MLP neurons of a small language model. Each row is named by its layer, matrix (up: input weights) and neuron, and shows model dimensions 64-191. Each number is 200 + 20 x the weight over its row's rms, rounded and kept within 0 to 999.
After each neuron's rows, "fires after" lists the tokens most often just before its 100 highest values on Wikipedia text that the model never trained on.

L4.up1837,199,211,205,186,208,195,190,185,219,206,195,233,171,165,193,226,229,208,216,162,212,221,192,199,171,187,200,210,222,179,221,220,211,239,201,202,212,217,172,204,234,219,185,220,216,195,204,229,239,178,216,161,206,191,218,187,204,221,222,210,227,213,206,176,183,196,193,171,196,205,213,162,179,171,189,211,185,161,195,217,192,199,205,175,211,163,211,187,195,210,205,164,263,216,192,189,226,181,186,173,234,199,180,223,200,188,178,179,185,198,225,178,224,232,180,178,196,196,212,189,203,236,215,205,164,204,190,171
fires after: " | ", "; ", "9"

L4.up1957,195,224,212,199,194,198,209,183,177,237,244,180,221,176,194,216,181,171,223,202,223,196,183,247,210,208,218,209,190,170,147,183,232,211,226,189,230,192,148,210,205,207,203,184,207,229,186,224,204,168,209,192,206,187,199,160,196,175,207,194,220,214,195,220,238,188,203,202,232,215,199,183,195,159,215,171,216,226,186,197,186,193,222,209,211,209,199,223,184,175,184,199,197,134,177,170,197,243,184,213,202,207,248,200,193,204,211,198,224,228,205,160,207,171,214,163,166,205,206,211,202,173,220,206,194,178,174,222
fires after: ":", ".", " G", " Max"

L4.up381,206,199,201,210,164,205,173,206,187,225,220,219,194,183,236,233,238,207,175,174,183,197,178,236,171,179,203,200,173,213,210,205,213,254,193,226,195,202,231,223,185,185,213,206,206,202,173,193,212,202,221,197,204,202,238,213,212,194,188,168,166,215,182,191,202,195,229,241,179,214,219,214,184,196,229,168,214,193,242,209,187,183,230,177,221,226,201,193,223,190,223,231,202,224,206,198,204,220,200,214,161,177,172,193,177,184,189,182,202,192,208,200,230,189,187,187,212,211,210,211,180,201,243,195,214,188,190,199
fires after: "1", "2", "|---|---|---|---|---|", "| ", " | "

L4.up176,193,192,172,198,218,233,221,193,221,213,210,182,223,165,212,198,185,230,172,183,189,217,205,206,207,237,199,211,207,164,190,193,197,201,212,219,256,179,228,197,225,181,168,165,192,189,189,192,206,185,199,158,196,227,175,215,218,191,173,197,207,208,187,186,217,219,220,200,199,215,204,209,178,200,213,184,198,186,202,204,208,185,213,197,189,182,187,225,212,176,202,184,199,256,217,203,226,221,218,207,201,222,227,218,208,208,212,212,216,228,212,172,183,204,177,205,199,152,215,231,214,204,185,170,199,228,180,176
fires after: "1", "6", "2", "7", "8"

L4.up499,224,204,166,199,197,220,205,222,195,191,187,195,232,212,190,225,224,191,224,215,225,216,185,239,214,206,225,174,171,172,213,187,210,184,212,190,191,177,164,197,224,216,195,189,211,182,186,198,198,168,176,190,200,225,187,227,196,215,154,201,207,207,214,247,153,233,170,203,188,209,186,199,188,164,188,199,184,179,172,214,245,180,204,173,169,195,159,208,192,187,154,216,208,206,225,214,211,197,196,207,183,218,206,233,215,221,189,204,181,199,201,193,221,219,199,200,219,196,197,189,196,197,194,176,173,188,199,172
fires after: "\\", "b", " | ", "}\\", "′"

L4.up1241,203,196,246,217,250,219,186,194,217,223,201,208,169,212,191,186,164,200,224,216,159,208,174,187,169,226,209,200,192,212,159,215,197,206,183,217,210,203,212,166,165,197,241,185,220,212,151,201,182,202,166,177,192,206,240,166,202,213,206,187,194,218,213,196,204,191,191,205,179,223,193,195,161,174,190,204,224,225,237,208,219,190,220,185,184,219,205,219,192,195,225,190,205,251,184,206,202,205,211,242,232,178,157,190,197,194,178,215,224,211,197,213,231,202,230,188,193,234,183,216,173,196,190,173,192,206,192,190
fires after: " K", "k", " At", "ak", "ush"

L4.up1132,205,197,197,208,210,202,175,239,188,196,161,238,189,207,168,212,197,199,183,208,191,195,196,216,197,196,166,218,174,204,221,244,155,203,186,223,195,194,223,189,194,156,217,193,218,189,205,207,205,189,142,185,193,207,181,219,216,264,213,219,220,187,190,197,216,192,203,200,222,199,203,185,212,192,175,204,228,172,159,201,185,195,186,216,185,179,214,204,180,169,198,210,226,222,181,216,171,205,225,237,190,191,211,184,186,167,170,183,199,190,227,187,176,177,183,191,191,208,184,200,211,194,167,217,180,176,254,169
fires after: " | ", "-", ",", "000"

L4.up1170,211,219,240,200,211,199,213,200,222,157,243,194,167,181,212,229,209,232,214,224,211,211,206,227,211,222,195,221,208,211,188,182,184,186,196,174,218,192,184,184,184,188,228,216,207,205,230,208,223,187,203,218,226,212,208,201,204,209,182,211,201,186,194,225,202,218,218,169,214,184,197,202,225,164,187,200,206,169,184,197,227,202,186,175,213,175,183,203,222,198,187,209,215,226,207,181,204,185,157,221,230,206,198,213,212,221,186,179,205,227,218,199,210,207,203,192,221,217,155,153,186,187,182,195,201,194,210,180
fires after: " G", " g", " | G", " K", " (C"

L4.up1648,200,217,197,167,202,179,217,177,204,181,229,229,251,180,248,179,187,209,198,206,231,214,200,220,164,196,172,228,194,216,215,190,181,179,164,241,188,213,180,182,245,217,172,205,232,221,206,166,202,200,214,199,213,170,165,198,174,177,227,185,226,200,218,231,208,193,188,202,169,222,177,207,211,198,221,218,204,184,205,222,173,188,201,177,207,181,205,176,207,244,236,193,194,248,220,194,225,221,194,163,204,193,180,193,205,153,208,178,179,215,208,211,228,176,160,207,207,160,178,197,189,217,204,176,220,187,171,200
fires after: "2", "1", "–"

L4.up1371,217,216,253,209,221,233,209,195,194,231,192,199,227,201,209,216,212,192,225,221,160,216,203,248,187,196,203,211,215,223,207,193,167,182,187,188,208,192,171,178,218,200,198,193,191,191,210,194,219,168,220,183,176,199,199,192,200,205,198,253,168,207,205,207,200,219,217,206,192,180,207,212,235,176,225,208,199,214,234,183,186,193,195,205,209,218,196,173,203,155,221,178,197,207,226,234,211,176,180,173,148,199,207,209,182,195,195,224,216,182,221,202,202,234,178,176,227,192,168,226,193,199,193,185,186,244,189,219
fires after: "2", "1", "998"

L4.up989,186,205,155,208,197,164,225,188,220,190,238,191,213,208,187,192,237,190,214,175,204,227,199,206,221,184,224,205,203,191,210,188,202,199,173,182,194,189,233,171,197,181,187,168,182,198,226,178,262,188,196,170,193,208,185,190,214,203,193,247,214,174,199,211,225,179,188,215,192,205,191,185,204,166,209,190,257,173,200,182,225,208,206,212,202,148,235,188,202,167,196,205,199,176,193,185,256,195,214,176,243,229,201,193,192,159,207,218,194,187,216,179,223,158,200,185,216,197,228,192,212,221,180,207,197,228,228,205
fires after: ".", " G", " g", "- G", " H"

L4.up792,186,208,201,192,230,170,156,173,193,157,194,177,187,211,182,181,208,189,244,227,190,212,222,191,210,209,195,192,233,210,186,153,241,171,195,192,188,184,223,209,217,184,196,192,211,241,208,214,196,165,173,180,234,193,246,208,213,182,218,193,173,196,184,197,232,193,186,232,195,197,187,201,212,202,204,216,197,226,199,218,204,193,239,162,218,202,191,194,199,226,226,193,205,205,185,187,162,193,211,194,204,184,186,206,214,204,195,254,206,215,213,186,226,208,215,207,234,175,206,221,197,239,223,205,165,206,195,186
fires after: " | ", "; ", "0", "1", " | – | –"

L4.up1787,182,221,190,189,196,157,173,207,207,191,211,198,216,180,183,207,198,218,193,195,227,201,196,234,204,211,190,222,175,194,201,214,190,195,214,181,170,211,222,192,201,190,195,162,189,215,153,184,203,228,224,222,184,170,151,212,161,178,222,189,227,178,167,226,208,228,162,191,203,205,185,195,178,235,197,200,205,202,216,198,173,186,201,182,201,209,177,205,171,180,192,201,227,213,196,219,174,236,207,196,207,174,198,200,211,214,192,226,184,198,190,224,163,192,207,170,219,181,210,207,204,213,199,207,170,187,201,160
fires after: ",", ".", "1"

L4.up1740,176,210,153,235,186,193,171,197,183,222,220,159,184,186,182,209,221,191,211,187,201,219,200,167,211,193,163,246,213,200,173,215,213,195,181,221,199,197,183,199,218,188,162,159,189,228,190,192,203,216,169,218,201,197,202,177,209,202,205,186,221,190,207,182,198,221,194,209,206,194,213,201,197,205,213,193,212,198,207,218,234,224,200,215,187,185,258,205,214,187,239,188,195,199,180,195,200,195,204,232,225,205,183,210,221,204,177,182,200,204,222,199,202,205,206,205,204,168,214,228,201,214,218,225,193,215,224,179
fires after: ".", " Fl", "l", " Gl"

L4.up2514,188,219,194,191,211,182,212,206,175,235,198,197,205,193,208,182,222,175,193,209,221,189,172,173,218,195,223,245,249,186,171,211,216,209,217,196,192,198,225,205,212,211,235,171,169,206,201,203,180,205,223,232,185,218,168,179,207,207,185,233,220,201,203,243,162,199,206,213,186,211,183,200,199,169,159,246,206,181,209,212,208,195,177,214,176,218,154,202,225,181,183,246,199,254,184,192,212,211,200,222,236,208,218,178,192,199,192,223,195,204,180,202,179,199,182,178,179,210,203,191,186,185,199,149,190,208,178,182
fires after: "g", "k", "ip", "ok", "ang", "ak"

L4.up2474,175,218,166,215,227,206,196,225,207,217,188,197,178,203,233,192,199,175,226,193,226,221,193,169,161,207,184,184,182,180,198,215,196,190,196,183,215,195,215,209,203,204,184,211,222,219,177,220,206,195,208,213,189,198,169,215,202,175,215,234,215,187,221,221,201,207,202,218,198,152,218,197,185,207,185,182,185,208,183,215,180,180,217,227,216,209,207,198,179,201,203,226,211,183,180,165,199,196,179,175,221,182,177,193,184,226,175,238,193,191,203,199,195,201,170,196,217,170,202,210,163,183,183,214,229,192,181,215
fires after: " | ", " |", " | X | ", "5", "0"